config = dict(
    n_layer=26,
    d_model=192,
    n_head=3,
    n_kv_head=1,
    head_dim=64,
    d_mlp=960,
    vocab_size=512,
    activation='swiglu',
    norm='rmsnorm',
    norm_place='pre',
    norm_eps=1e-06,
    positions='rope',
    rope_base=500000.0,
    rope_fraction=1.0,
    qk_norm=True,
    attn_scale=0.167,
    bias='qkv',
    tie_embeddings=False,
    parallel_block=True,
    init='uniform',
    init_std_qkv=0.0352,
    init_std_o=0.0352,
    init_std_up=0.0352,
    init_std_down=0.0,
    optimizer='adamw',
    lr=0.00338,
    beta1=0.95,
    beta2=0.99,
    weight_decay=0.042,
    lr_head=0.0106,
    warmup_steps=207,
    schedule='wsd',
    decay_fraction=0.591,
    decay_shape='cos',
    final_lr_fraction=0.0,
    batch_tokens=65536,
    seq_len=256,
    doc_mask=True,
    train_tokens=307000000,
    steps=4685,
    dataset='wikipedia_en',
)
MLP neurons of a small language model. Each row is named by its layer, matrix (down: output weights) and neuron, and shows model dimensions 0-191. Each number is 500 + 50 x the weight over its row's rms, rounded and kept within 0 to 999. Numbers have three digits each. A neuron's up and down rows have the sign that makes its largest values positive.
After each neuron's rows, "fires before" lists the tokens most often just after its 100 highest values on Wikipedia text that the model never trained on.

L21.down381:549516591514480525514478399554551541498476499462487414501501519502474538458450504578469451463471461486570604520492440448582510470508492487520459482451508560517464495532563391474606521613524510547497445533510499467506476563362466507421378520481467501507518467455524575548519500506407485457458460561562500501579543435460492502467594487426530597566459487555420545490514604458545552406516529431547470533504389434376525538498538540539481565453457508485488526453499524560556428510497456507493509429537560561511466476458618532464600397474541409536517558552556511489472501488537492600
fires before: "d", "g", "l", "ro", "ember"

L11.down61:550485534434556522540483549404458513478495486485530511535456507596502498504499526444428411557519547520474505481462610417426479417522483543441420448515510467467492453488458496461624489559512502445428489505494460476576561571481479575507462480527416460543510500639509518556465507494511572555538424518563586513501520472426506508589465487468385415492432491497520501539480456572552548552490548453406493518407497552497435493484549588446515468550518521480464424613571490571493423459442490440537493453538561523566554508535450461414427484491420512451568559603419576431464443565508514530
fires before: "o", "al", "et", "all", "r", "ur"

L18.down164:411511472421561496506523501443471466502519591466478486466524481479575523455470490500478466538525425552513509450548603495477461519544487586524503539511412461377575481527509574593490482536487479490490517501503434494473572530575488482412537508503648472472521423438461553511487556507435489568433526569491582475481596511424527534525517508420527482561452631516533394507456462454543493532473567502360367509476493472460400517564534493499436502430511446476545410516546429584465469471462546522402481538594437541466446469487499513540480512539471538477529534517462494538418451514518585384
fires before: "ue", "er", "en", "n", "el", "al"

L14.down724:657514601549589506499444528461444539549550448450449506447470469510375496483525447486584439572514531418472518583520481557573522464554608484479467543561434530440456500579476412528594601542492466452533442531525435519509560504482528500471425541497504497448456543488499465545583537542558462482485433489511475528519516422497442526498551457464421601484505401458572498405506487541335504464551456537473552469512521460402509505534522534489508509452468512528458522536564494457471426419561535525536574502559515519455493482495532605415542525469489589484484481494506568565557565515504543418
fires before: "d", "st", "n", "re", "y", "m"

L5.down99:577532555437505499562505533631456456527519454581509493504462490498443507437512567395535580586446439402492367456479501446413518441502474493476470462602485541513519455574479615595429470508408451501492519521572529574509577426432523508472520566427473483456480526495446545508510533521520468566528488511498497592529531520403447472477564560436367517445437521440443474509497533615451476538517465491475506505447553431504472474538523434489538536492537524546475469507478485409472534530507508377477427490472445473535533465475564413419434491476449511494540402419416462422497493529526489480
fires before: "3", "5", "1", "6", "2", "4"

L5.down840:478528569526504495599504493505579524452462516550505441484554577429421495523531539584559534464433381490522483480544559537520562489437447429443542442422477513487612551568570421524455458565519446492483581481443501531451435501515520496532531496561492525493539522597371404519576581562440543565538457582489436588496442461499443558507385513454585498466528539543492535482513503521550560534530520556519518492424498515464527459465444545604507582575462507479519523383534463428458551402469527461516459573507538538500503493589555543492493461556504437437481512456472486451571388530455510535
fires before: "s", "q", "h", "e", "el"

L18.down935:499450557488521540497493545582629541522530479476461498486510464455496468416564593531584531429530497579482629471446532452519463526517479536482474558458518444459536522495553475548416464456546394560608481446436622486423516464419556572477464496551509536625448576489516477517432544496416538541537492500455516573412423509491503511468515636444534466576439500551458606518552545393460471433440585493498367481471523543512496564546483602481456532504529538477551507520521426470439460453458518520454415540487533519500453498521479463505537486452538494405559455470526527484513504442483456493
fires before: "ed", "an", "am", "p", "v", "g"

L3.down910:602529454499483559469477518407473516507514456521573403553553516543486413540522476543427545548533537469604459451461417506536488527576563486486539498508498497578580487536467424481530470545556502498512489502568477488529479472423491426554504526503578491509538547609395432500563531459437442537557559522552545542574498522459515546499448518541534559479541457421501461592443555413400451554514476521252466464471474535423499411473540506528488554461499493551491501499471610407513513434440519407499510452441452543470513525589546516513399513487506511514517457517515527511489552494584482496
fires before: "l", "st", "j", "m", "e"

L3.down456:574538458521538393487492537391524470487452542545551522536463517540498509501517530524417412507550589449521509454491508518492459553457427490455521496491486602448511542531517457397482524489485463442455542532434577485446471535498374528494460509512510504552524510646493514506506339456529460554480469432547475568514456483451558487576528511493420503603463493554544423478426579430486545576602464460359469510383467557495479493513499521512516522462460445493568471530580466558594472431514480420564482529590612550548516534455434529548494516478442472525527561472414563542525487501465501498
fires before: "o", "r", "en", "u", "iv", "et"

L11.down798:490547473515518463528497540582553486508489572471460441485504517496512536472522370612607550515537461573524451535571507480508574488481509488401562506514436471487493532453504537537558605488521538491453514519487418556596519518600541543492526455519471541487490408539467496483510415515474461512539564461483437555497516432516555590520495517485410530458442411506500420500418425548426527435428467457456495639530500503478482458484527549546464418374483511552463433432512510487478537547477457506462524578535499385602587537468444522389454463543403527515537437381510504464531421504478540557
fires before: "or", "ion", "le", "ed", "ay", "s"

L11.down607:557490562568481517511479493462474445522446553570464444486459516464549414426536595534510511539523440489524492503500447593528449481473416471458566483491502483540474456501532536488414593471463564481493495549412504465537504519234435451491466439526506511505484486497501536555459393453508522494546551478554506491483444471471540548344532571465416501521455486538500539477498596466553511547530486517463576525506563480515462467537280495553524471494494498497577483567459522481433468519447576532548406512475458458494492534481503535484510454504537526484497390430572537473520486456566476483
fires before: "\n", " ", " 1", " 6", " P", "in"

L9.down389:547456566592521495459489434389455617541437468493377459533498497567517550527558545539497408462537508523499511588626516481509573338504436557512515491447483455542563540527513464502497566487587569550503537453483449536548515493539496490484549520494581529467422601577463487464622458546468424508518607466475501576460517542460530422446471574490497548501477498512455445465525500390514534475493383462455447518545497502536457497583520459425506439514532454481515459447506593467487505558539536496482461553467482508566515555514517481447506476572433552612486591507415481571511535469434477504
fires before: "l", "'s", ",", " |"

L21.down504:472544498502547442475589609493463564520544529607335518536484499462476564488484562588533490594451562441547446455556510537470541464578490556530478497520495529513490474513478525547558447533498554486594518488496572514527482448533578541567506456499475505428494602515401514563512520540503485566497428514561498482577514482543528463481540579445555501539519401501592515469481475530408424523523533642543557442558480536441577485562427554473462520451502597528497569407522439417477510555478510465521490485439445441470528546571590451489507480533381495543547505460526490522445435476602428498
fires before: "ic", "m", "e", "p", "c", "g"

L21.down821:451429436494477529542497599532469527467533431507523511529601526453552538545528449502509478417464483515484500479488555499537471485443542448544465480497423441527365538474556501462404431565499463486555492388514426529579580517461463470505542487417512573544553483487512519479550484532521551514494549540529435464469435419421470423526560464542525523512527445294474427459566393520483489517492483404569563526537428571479599485534543453549508559490474432479520452532421542483551496455509458479534451510509546492551528480457570570471428520516551463481485519583564519518402450587505626454
fires before: "\n", " in", " of", "t", ",", "."

L18.down141:482501542492537424493452542500486409430484431518505504448512540596503498458500539521595448468478469483622511553510488465549486456536462507468481401497418530477534527489535422491502613637488520579510464461408499571438531538514411535521521396564544494504395503508481485491462568588531504540512511483413576481552452423512419525462499433534506574599535542382527471463582470492444588470490476491471547592460550505458479440561472495490372442469558528514443442569546508466553559343491545419495524501521493498497496592475478457447477509578507572509512496452495534477491442495462575544
fires before: "st", "on", "m", "c", "ot"

L9.down240:423538484486388470490535494490464585564482485485586493492441586442573456555533525507558557545364524515515512475503495495558501489548507559474491465393526359531531514569557474500502530582508379466540532506562413519509450452549545403426582491593466568588425553483448540496559549498495458511451498528527589495588444483431501505488524521489461564468487540461471496532446555483465484540552543558418481381451487528442511490439492518565411552450514525533513474533449537480502454436426493504433472405423460441522464514554503512505573469561507484509432465535485580580440385411501458488
fires before: "ing", "l", "st", "j", "er", "m"

L18.down283:545459582484473563506576560477520541516550415483550543445470399509562550562479517472556513577512533471486447488448462554590508495396471541449472441639507478388491450484521480539488457531487520398520580524499509548531484439433496513482519566565475492452482481554469484483479545496536548494522479524482603568410528586576482500526507406584517537465456564632516519549533526492505494453504552499483443491572520534483463554469556635542508536543551375528426593593434551519548485486517510475500591561482526521529510475526474457538509430435479449524527610494550525389523533448603569513
fires before: "ce", "all", "ong", "ith", "an"

L18.down132:554516547466494494594480546525470609497456480471440559510503541440418527383530426532525429516507482628417584442527544495512476431443500489449512527527482402640515449475559478509497554550481565541473512516486500478510478516415432407501428469558514535507483483493448507518587466467521556571563380496475521558441525525485461448487593501466456523633440496473521469473485499569540448463442391468546467497488503395462494538476546490559529459551491476493564517520550512535452434521540546383461485521513546473523408487507473539551591534445455548497493430439447410374531424441557479490
fires before: "t", "ed", "em", "e", "{"

L3.down84:439586538419515508466469566441510481507496400511474457433424441481503564454575594631420478458446456530422540482491504438481476514441457570488476511468427566431467502557486494505483399592591539545561549551497519432480567559332537513439427474456541471495514495464520567473468540470494496430467484446397534529523578443525514443462555555457543497581529602509482476542393543439469533479470476525563527517422453562582497533541518540429516489478473533562512645451530453508514534440460476524519488489527527547545489435539592551548483518570535524433461542474553451519550500514439475539
fires before: "d", "g", "c", "v", "f", "p"

L11.down333:460520501552530439453538484405484491519516605537584494474534604443493455514525493459505546637501564464487575447443513482530506470502433442504476559565497460502489429553418466553529594454437464461465579530475440497523496463277452538463536442430541571457525427427509519428434485555471503494507472541518490505463516493559439493453448496469440590425457613500499508457503520512495485498559475478431584466481558473500475509550430428620475569528547563491490497486430349440488409476457574460497507517420460523527471503471510379506509453544511512487490449526475494544438464487478473521
fires before: " ", " T", "ber", "\n", " 4", " S"

L3.down585:475527590557463456496548513408468516495486457482426537459508536457335444483468518528580528541470426558453467424484538539502505557570421476559483537543548537566470421476457477417465482566447514484514532532572429523524451468445531464546528494488574477471502490526511464506496450475508573527422627569532493450533507503574517515533415510495434442491471576495510478398471486556490526516477492385389441487486551570471540454497587597552511550503456492439459537477505521515547568470528536437518522514558522572474556456532519443469460469457587478534567640515573437419447538502436659477
fires before: "e", "h", "he", "t", "i"

L11.down403:490515552519477412429492564538602395519474533555476536450524518516540480506487541437444516528540513524547438543421543443483530471462488509434544500452456520457493570516534540495481470499573514567353539472381459485586591478529492510541483553517478487498473459521508490554560557545517594589587507506502471542540510523572541590429459510537483413512534474416409503622538505478537471474475495494436487529494541517591599594551635637529489659514565471424461536475470517522493494447536513498491467466479459478441485534542511492470454513505465422412519589454557536532467529543500416561
fires before: ";", "es", "it", "a", "ic"

L5.down101:557464472510518515441552498440454506505498468545471422556502564553527547477480525486393411405476467489494536540570532508454468523489522585540508556514484442448608502487402483608560516416484440562513444472562498436523624464353436460474522544450611460581501603488482487540488503445467536522428453546579483450458435577501523532501520539461554529565524514392523434453445491511408484480480493440471472473454450469530487576472663510497539509529485548578515437461489481523496449498540454469461539490461471479509468560630473522530419475473489527445452489475529594543537447472448600466
fires before: "ed", "er", "en", "ing", "l", "ate"

L11.down298:502412520567511495562487460612496464509584574548458525525489519428502590550466438523510513456425499459545445541420472575531535535487486520478501506434419454523494522475587507470454439471429446505468502421472501486454516515319525491518440462491566439488556546547522460503501470435558549537467444584619553498411447395485491543485553367519454536500502480495499506447502615460613546523530482524523470444544474532571598518465391527458512528521478516525564488573521458536463494553532533414522495488509536472602506465422516496457469455529513503547563560461549494504550377535497609427
fires before: " 0", " ", "\n", " 1", " 6", " 3"

L20.down549:539505541503568436448452424595498524473512514476533567543517542511495496403499522450475542500501573520553518540516550527455469565393527478586476603411495505613557495472598493479464491470467511511486459553442518457512479497396485535562513482523531544426472521464539459500572520496483433450477447433506477488470550467429539415520466595612527432521480535467424451466552468366484497582584558492511438555528528457554506452460489576575602494450531563522555542518425469444526444493528586544491556477582457509555493433538446425506502480459496536434485565455549535511501570466428327436
fires before: "s", "ers", "op", "er"

L21.down732:480386586522515416513542588481511468472513537526507465484465474479511509538426522560473578528500480461509467524464375515468535539551499552560439453478484484451513481506579454464481523472501516452561515507538537615461489521584578501387467556432484568514454548525475377489437400471424469488514579400469545480431484584501484531495569580487478502561416449465577503530528505480556496460429495508599583470464419480485524449507501527440568512408503528533491413439488494509468598530493491540486546516523492448482489489598560415474450518529383428426509584422472598498532556444524541386
fires before: "al", "d", "es", "k", "ing", "ation"

L18.down915:529397540488522384523440461521491560515511557490580522491506482507442442488543565487453460509527457364510566499449501568445533535324433520549480531525444453516474517502492504457521531517435553421410488511456483519470548539398509447512463518500545542488524457453512485495495538446488545556485510545445554570537514470485501481570564466551463431563495465544502508429517551553499437496526484408482489408465493473627448521421436481587562532454480439544500587594492475522523566480468509559509594508580574462584570481448512498605481451463396574517488426426601487517416439504515571464
fires before: " 0", "r", "an", " 1", "f", "0"

L3.down185:524542549487551448497478565427506462484540512494554541510594498561539521520474508462505420483526561409515500456479574449487498454517471493439419432460478584526485551579574483486463565500502526457485515487480501487449531438498435580541429495462489496608570514592463531603538502487523477494441543473628513521583430500502477482460493495547465507495507517552549439575457513556560539532557474504369487456439410561473355519528429519485505553570473449491549449536511470509463481463557493421518453580470483590480527533458465522402488621501379478591619611490420537555521485491430542555
fires before: "en", "r", "o", "ame", "u"

L14.down460:512503545535578497569493578464462403531470502452467543525551509532475534506514547522612590482418492511498547567425469521535481494620452519436566460461494511505475488565525511464510450488476443512445496453550495521448560408610470521563557534526526507568627486428497545493561482556450487594513499501451532505528527431444509584489455437538432630568484508533530499533510555549361511462401464592443409490435490552591583553543476466528521514439533535483514547536470405522499458465466538488522442499471506499404504495511497512510504478572389414471551532540443431436585445469515557593
fires before: "ity", "y", "al", "it", "ic", "ies"

L14.down629:438541485383485545518501468432459516540522500499507535466465412542527584445552539446484445518476484512478444583509438432539508497412547559474508526520474380521438464474435468537428548510469519476486509481525467472457502461566451474379538402544471551499435517491472491465564643469510465495408489553458464458521379535488536454519582511514513523413462500528478552498525558547461476473492455362492462532463486462479420451517544467455525484442512426480583430579510463391449524557519531482505467502485528490549432349490514500618410403453516597541514513530469526640529528499534504509
fires before: "an", "is", "r", "re", "os", "ou"

L21.down271:485419545497489454466442449534548560464596484449527546482467533475478468428522487438559483504480543477509441558406515497484518444486480545517510508483497558566475522440669486580483512557537473460524375423521443467498494435357509601537552503478403499514464435523490536521438461442476458570475457463520557427570456490465523457500497483515447449460471513471530483426493471404558519461572531541577424492502565551601546493515517461468519467512531572567506466540462520553506479538597692507497518539504500576515481505441471524574525502552503520545569458402644476550517490444417488478
fires before: "ed", "s", " of", ".", ","

L20.down54:475484391531512518523458456543606527481473581533553504499483428524545492433507507530533449444429394507486483489489412505440507520543568501553571494468455465566558594379619490424478550491527573604532482545471545434468509525444415486381467465495369514535426491494558431483559415509473498563472509613513566432508500504475493358488449492444451503480567526533422494530484400555433524442421459480508532493500603483525459433571523528509477469506472437512534507477517539585527502512514504480563476561518480599536530458515502561445484496483440530493397491507494484403447474401503494463
fires before: " a", " the", " b", " an", " l"

L21.down878:504494526522518630525469448458397604565453439505469468534512474523480537488438494581507529471529415557480398479553509528395512480503592464608440444458557448553490480578507495592479538482615442485497447520441519499577490481440488589501593572446469552444539466493490388416475584576493510560526543514459461464515528407544546442506428520485478549569494442441556523493462489412424523528505476512549457481557522459646427422581443499512480521537450539542452469530549492449448457552490506385509475542470484503453530522424498467532569562507546582519463475494495519493546558529578545487
fires before: ")", "–", ",", " |", ";"

L3.down151:475469425485511559494452446535499446477625502579532453516466479463486513510494466493497582512478449433542461583484466399483391401420469427525493454540475409551442569478592493455464533477444418468496572495483526459568596444514576483546528553526543423491512497489512491442383468381472517538548567431490519453584493498585550459495439479576468564566528495479492443521517556406509526419439496528391527473414457492445584554454472562423491568522480507539433602505561518388473542481496530461472499511490540592492533441459530521559509477468583473493568450513471442426502502429527476508
fires before: "\n", "=="

L3.down595:425441422488441503534470555585531434590602503539413606518530513520464465437513554510589480579475452509461442473502396498383501550513521455501485519554492552529512504494452483552542498508463447497497546530494513519463524523486532569511525593525441528528459526477523594449489415494494553557545540572370570503541522498463461467543540545386419489507461474520520443527479607491455410563581439403431491511526484457464562479472526489477574509482446524563529481532466519446373521585539540424453532455491507498532493482491539449488434429450523485480601353495541452449472389547450483445
fires before: "7", "4", "1", "5", "8"

L14.down384:464523563540563414415468526513525445504539559522563495584530487489477516460458505496553646500470546497644458483467497457536534395510546453539525540492449575543541486509607558472489482544464519494480491488516424534476518448488551516483522537508480497491486601452480580582466573522360510594507536407411465486508484513457506514497536401498468532455476454438387499556499507543450485551570510465500498535528464453501479573502577407482419610447493529402519457546485421447451445569471485456550455509552452543486533476571566401494475511627448462427515482486441453472533495443429586501
fires before: "it", "uc", "om", "ic", "3", "6"

L5.down467:496465437446625497460425482523448428473533536506489559512505522516569502463530499574463448464453572607428509492469450496444531475514473488537534472427480539395466474549616511460469479511627493501531544541481596452569478564382429524423526567451497457533533498478533497445467477582451409478500437531424565448563524523599513550410568560441630530511461509534535488572422496469391530436557501530542462512521465463483528548552520523525555453493463428532584494407538525410446518454439494526493430439506459446564496494511456439496511475574425409472400460474524471504504479469453516527
fires before: "d", "g", "v", "c"

L3.down742:554504547545565476483542542528506427545461517412504529472399518472604455451484568550412458439521488526504466471518556537467455552468476594514504509486467510460539484472635431468492433472664396509438461549511400508467559470419530473457505527456474431537488513431457537469477527496457446448575444493505571457541452466555458461373429535527519516541444508488537449575473493528511526481582508501546601491525506555440580444606485469525543504510487417476462573571416543514469445440456506483493478531486595478529564546615503493439575519431450571481509571530547482608517500547568520471
fires before: "ear", "it", "t", "uc", "o"

L14.down532:489508399554460586495460460469595419517422511480526418455480458495468575417542454498560466485459487471483457560460453523479520429508402480492553529529596487530501526412528541558465475511599580527472533570490531504448509528299518495532580490512436568591440547467502484478558480513472535605510538573460521458441433523539487481474475555445542543483487510478568517499598483533494523504493491437462480500507522488507462491517467442459492486513537619473612490483487504436517491596531358490561569512577410527526525526498539504608499433524467462479525464615455516439413484403498561518
fires before: "|", "\n", " the"

L3.down688:522579484488530518523440502551529496462513536538522405589515492487414519493561405534463520551509436408474494560455473491473459496448506488521546463451498566412507520542640515538428479553446449408518473491474527461541584475357576405491561552481476516526557585463496495469458549451483603531571569449420506519514551538513489474479425490507532577580571409523507466469554550414515485506555556485628491450544424491460421413376440538506503552509521505494555500451522535535594471507505457464539416518464499470512587463536537518591561463426523566568454547492466432500467548458555466491
fires before: "st", "\n", "==", "m"

L14.down295:517525510563464489552505539473459484560490539562434500554474504484511531412486365570569467547574483504562427464511523484498493585508544471489530530476472474562490417459518518479508557572510437477596460558569435597452490459315531608556470508552518543474542538469449493496444537426481509532518524484481494589484465487442451587448643456490561513475509524540495517503471524525514499469509512503479558458494457530461603478442368409468458547595481556500503448522531466437509475555546632461507573429585464494504545411441463502497493484543487452482534437483647554557496472560535524509
fires before: "\n", " ", " 2"

L18.down223:541496474521471526469519542572601416394554435478496560525461524524459477561497543477454558506436502468607533455406569511573498521496460444456464450541527540491526429563454469481498521499547471432441488554431435504517512520576454511422515535540583561605501429526500585455566520498447511449502516584583440525527444548543532461467437396508491481460618531583503509554445538521517373475403521531374558500577506443533568532529471486580506497499492469546470462447424528527546565471473474489515453491523460485492498515516459531417430498505436530459367561556445620494419474467441542530
fires before: "h", "w", "ber", "a", "e", "es"

L18.down21:470536580531411430496485551523535448429452505554511497559579477419528491576493449576378504525645550540532516546530604514398590497452494562523512543529547554517416493551534500503546532439537577549487502483499518520477486498387455603574522475425491594482524379441565538486484470541511491464414526518465613590558496442515474487440579391518555510443479539490516473446467519482430541469509469542509507482567514507488584479543552498476500476385554499561487438480471411495502492486514463423557569495464488479552466456462513581464608475473510430457465486481444450491442535581533446539
fires before: "e", "t", "ch", "ies", "on", "f"

L3.down156:451393483452524612530411523584552356593523557482457608583504407456476516439508531558546544500516521525477541465553480490441506511437469512503502524466472463499568429455527482445482541567514509481487506517472521517496537455500434546447437588520488489593416491477524538455519528505432455562593545553460585589459483539509452471467515555517517490547449501539486551472490528472462425513565465443387579511539563505459552526507507486579542541575488452512401564548457401469490414566499492563514491536439447488504479461511482437473481472402534500451452345540462514395554414538513458427
fires before: "7", "4", "5", "8", "0", "1"

L3.down640:533493542493418510497638465479559500468514463359614581501568473458400510539462624446424466548477576600513463580508518489471571549543526539488564553494490527575411481516463580547466566460528535473500504505535498532554517601407464472464486511514414494478498417515372485525558570554502598468480526472498515488501625496478524509420511507569492522482502503488568515434478583479570530425473499498474486444568465454511410436495357482547535526469478469529515450521486522538431546501468494418494474410468570404487489558545501485458506503448515456508471436491398491457479533577484490490
fires before: "e", "t", "h", "ter", "he", "es"

L9.down378:574468548566428492530596503428473515461520429427450488513406561501622500571545408415592512471456583513541491524500450518468457474472503518477435514399532577487497526505500475491407440503462520399544557479416493453502507517541494579434553469426398541475477465539533455409464398526420538495512456503502470489444462544500456443476531471510515468450487565521582511527462533460533502432509482524465537421489518399448502336500599437533500534474605485457537512483577473554425493469480492554407514535543486472562502457605530514484439521416441500456454568490472500563565450476516440434
fires before: "d", "l", "al", "le", "um"

L20.down323:534406457464485511509435529529553544437481574535522463490531542571485486521546459357486592480561470558577548530484590588557538538457405424483449582468468502491504559440537603553523501516486475525429506449530470516513554392435574535411485499458486450492389523474475542542473565487442527518509509476486470560507555539573461484531531512528534523594497476546491457556564581460408460548583533486447484510508591484462494578552437464509511410495562503472617507445454458473580397500529554573552536534472535578493578479451425522583484509430515553524511529644493455539469542458505465494
fires before: "s", "y", "er"

L20.down220:548438519499449573458527523540454532515532470497583549443510534494502505495511460516508547495428454516543455426519529573594481499623539464464454389538469464604529494497646463516477544525445510506523593529533480527487491556618520429426493406530471502447484462467493612456557528540556563478429555442563433543532658527450458498499576494483435471480483469482493547526444523493440487514524512446507474483459540421493433543363580550485468437506546593542475443538527494520454476513558499525575612488496561516523399575488537385531518577429474514502493513470451447472562477503489569438
fires before: "n", "p", "m", "iv", "C", "g"

L14.down880:516493454481489449519464570477528492481511434458442586483512517413471526515529482532555434541497474589415403469486432446467496492554431526563438610482520504535468525514488511471525492625526480523508569456486553443451522488431505476464555485548511563521523593496420557466505422458412476505460493536442571526457482497484600495434586505544438454506467445474417520542512520547452415455487436501498422466370516542444434548585570482613601571498587484469552504542435515488582391470557545478466536448446612451521579494554558427531547523464524485502524600442437484490427538556528482488
fires before: "l", "e", "om", "t", "a", "el"

L20.down281:516584590459570480521579526511407566504477514481483463416471506536448581499518454485565422500480461420428467551519506548479493475587527459492543592417435478423575420521538516499528480519469496549494400460426481522528459417555454536424429518463589513426475565475491585547452440515578433480543453512418499531500499516530420542534576467578481598433522393527503478445472415484390471474453457639491543562545527640506480487464458452563561465533503536486444404500467561392498489466552462450531440521496562514519442496520561513555499463511460484435515452488519497483464467466533548467
fires before: "ed", "d", "us", "st", "i", "le"

L3.down717:491536513483618473499468462538417584488515564431549394432395518522476500476520513425542546489448487527446485474475553531547459509538439493518509474461626505562527502469514426491425397567524515489481499544564508525590460444400535515490519526537468462481480410557516526548447503570525533447463432439553554428513485522491542501478487494575548497560428420501453417543520546469582538627479447458458549531498532462602475478497417445521495393455517548490561521551536550515543552537458528563599524504554497488482553528538480627449468470534643541527501518498651479483530476491476491593
fires before: ";", " |", " of"

L3.down414:437475470601534480575505520509537496561449504435561596509410488473518574426513395431474452449514533504527527478520540413557411502457491429436514511441454447469497559514514469483473546474567470462399424463562552441477520496367531545490496569486508572567570405491509561452453545531515467517558462432436455560498454447445521547528414538495516439496481592635544499530498387462503469463431474508506533564561559529464513459594517528485554539507504487444548537506518477471505432410491477574528572537432495474522437602524405474470529464486584547478580537551499482549458611528510481574
fires before: "it", "g", "uc", "r", "v", "c"

L5.down209:480563512515462460495341500543496550454500447547468479470473468516367404525590564558493543559476479424544503448470544572516532526538573419557558410423582561512443477529502501516503515512550529471484476513535545440539454508462539483422588579517566545495572555492434573546514463493459582475536608559506459551420426412569516513551350538493551526562512482517530567464455433506487538548504510500495510517570495537531504389539508575627472385506443508528505550468446538454473469425555538428536459522487505428430496547523507557431543474525524450538490514460520465459479542515407502502
fires before: "h", "st", " and"

L20.down226:481441486583540413458552487539490505459534432432532545532416429474445438492519413450474444599486453463440523530461523553587496509489426473512474413591492500508538507426473487485559585532498550496465509512540453538523571488648514478552458453480452535408485516556461460477525600593566510433530548402474451511500500431493525535494466434495474536492534460533503536479467447520571506460545599433525485573440453520445472514487535591520448506553494528577474508548616452430473528526437450407486497461480462461523605511437417537608481515557458641581481527486518456534467493504523471617
fires before: "ay", "ac", "t", "at", "ant", "ion"

L14.down261:555569550536483513458449533438537484471402466558497464505483501467526461466526452526515575590518534494616503618466500401481484485457484432546507419482455589349475502504376525458552523549559477505526569469486604525598449474331519446530520584447483520577496491471472465500553481537433444511527534461539474501554411520548478490452542457451522591487462513423570517456507513553431478457455569423505555458499543548514534484554512429478422547468567516491498441571443473452517482514508395460544455556614509510454512509499556542575436505477481459533485477511525493445457518585525606551
fires before: "|", "|---|---", "on", "\n", "le"

L9.down642:599396514520588523505491519552502543447549426605483458452498570517526473510499450473583527544504499495567536546481549573564476403586493487508470493523484569555432449471511506517547526570472412451500504472504528485463455548661450461515546501442543533411451504492443486590623422508508488551518583481563503494595536414556510500478554460492499563450587376515489507458508466535462494477564482481473517534600552566507543504513548513444473499416547495565460500458479503447556487498509493469574423415520517555499462505532421496512582576492421626569515517461426435453532409534582498468
fires before: "n", "e", "p", "il", "\n", "ch"

L5.down347:533474494534505631526478602564414528462565460586517456502497510411470538536494509601466543537490543487526534449477504439476571499478591469439580507577483552547478524536505501461538469574565422460436503542476416523544506442634469522510533465461516617531486425515500460552536557476515524423512530489531499467568481423529482464482627603523456565551425540424487566607476537561594506507446482481391516508525481446531550524469597530485491560461538470478422541459494483529497529513491493462538522437420482490462448465446512505485587514561432482530433333452558465466515419495456536488
fires before: "p", "m", "e", "b", "mer"

L21.down738:542478437423500552521509511475474473448442539511459513410549575453365359494427521526545486441514498491511506481571450471444549537538463568576528477441417564458548440437529498515544574574591448540467441535530476478551538487539559514404506559355440466516495536445492482470448523527495442463550451532479453510409572416522442403448533509553612521482488427475516546510550424509465469491543545463580478447590452552505559452537537531458386496583480529533474465542458452425462499517468511484474464511602488545537436494425415501517538424505520521421452468493553499461447551573497473569
fires before: "\n", "s", " |", "–", ":", ","

L5.down720:584473488520555536388516464491514368509473473399560471454487492478497488587475557490488475440496443450511580469473435499531454450504502464492503503499577463457537515544563525510519501410595398412455521469509448484525541522544436486346519532580442518468462539438398534495526615503521494536635451506581596495510452498478481521474420504604450409502419534428571499468424466486532550475525519589483518482450472446445479551570556577518486551519444534553427474562492594405425472487493531438518522414504550511565483508467536493464471465455468498480485542539463565593440445549506475509
fires before: "ect", " m", "ec", "st", "j", "m"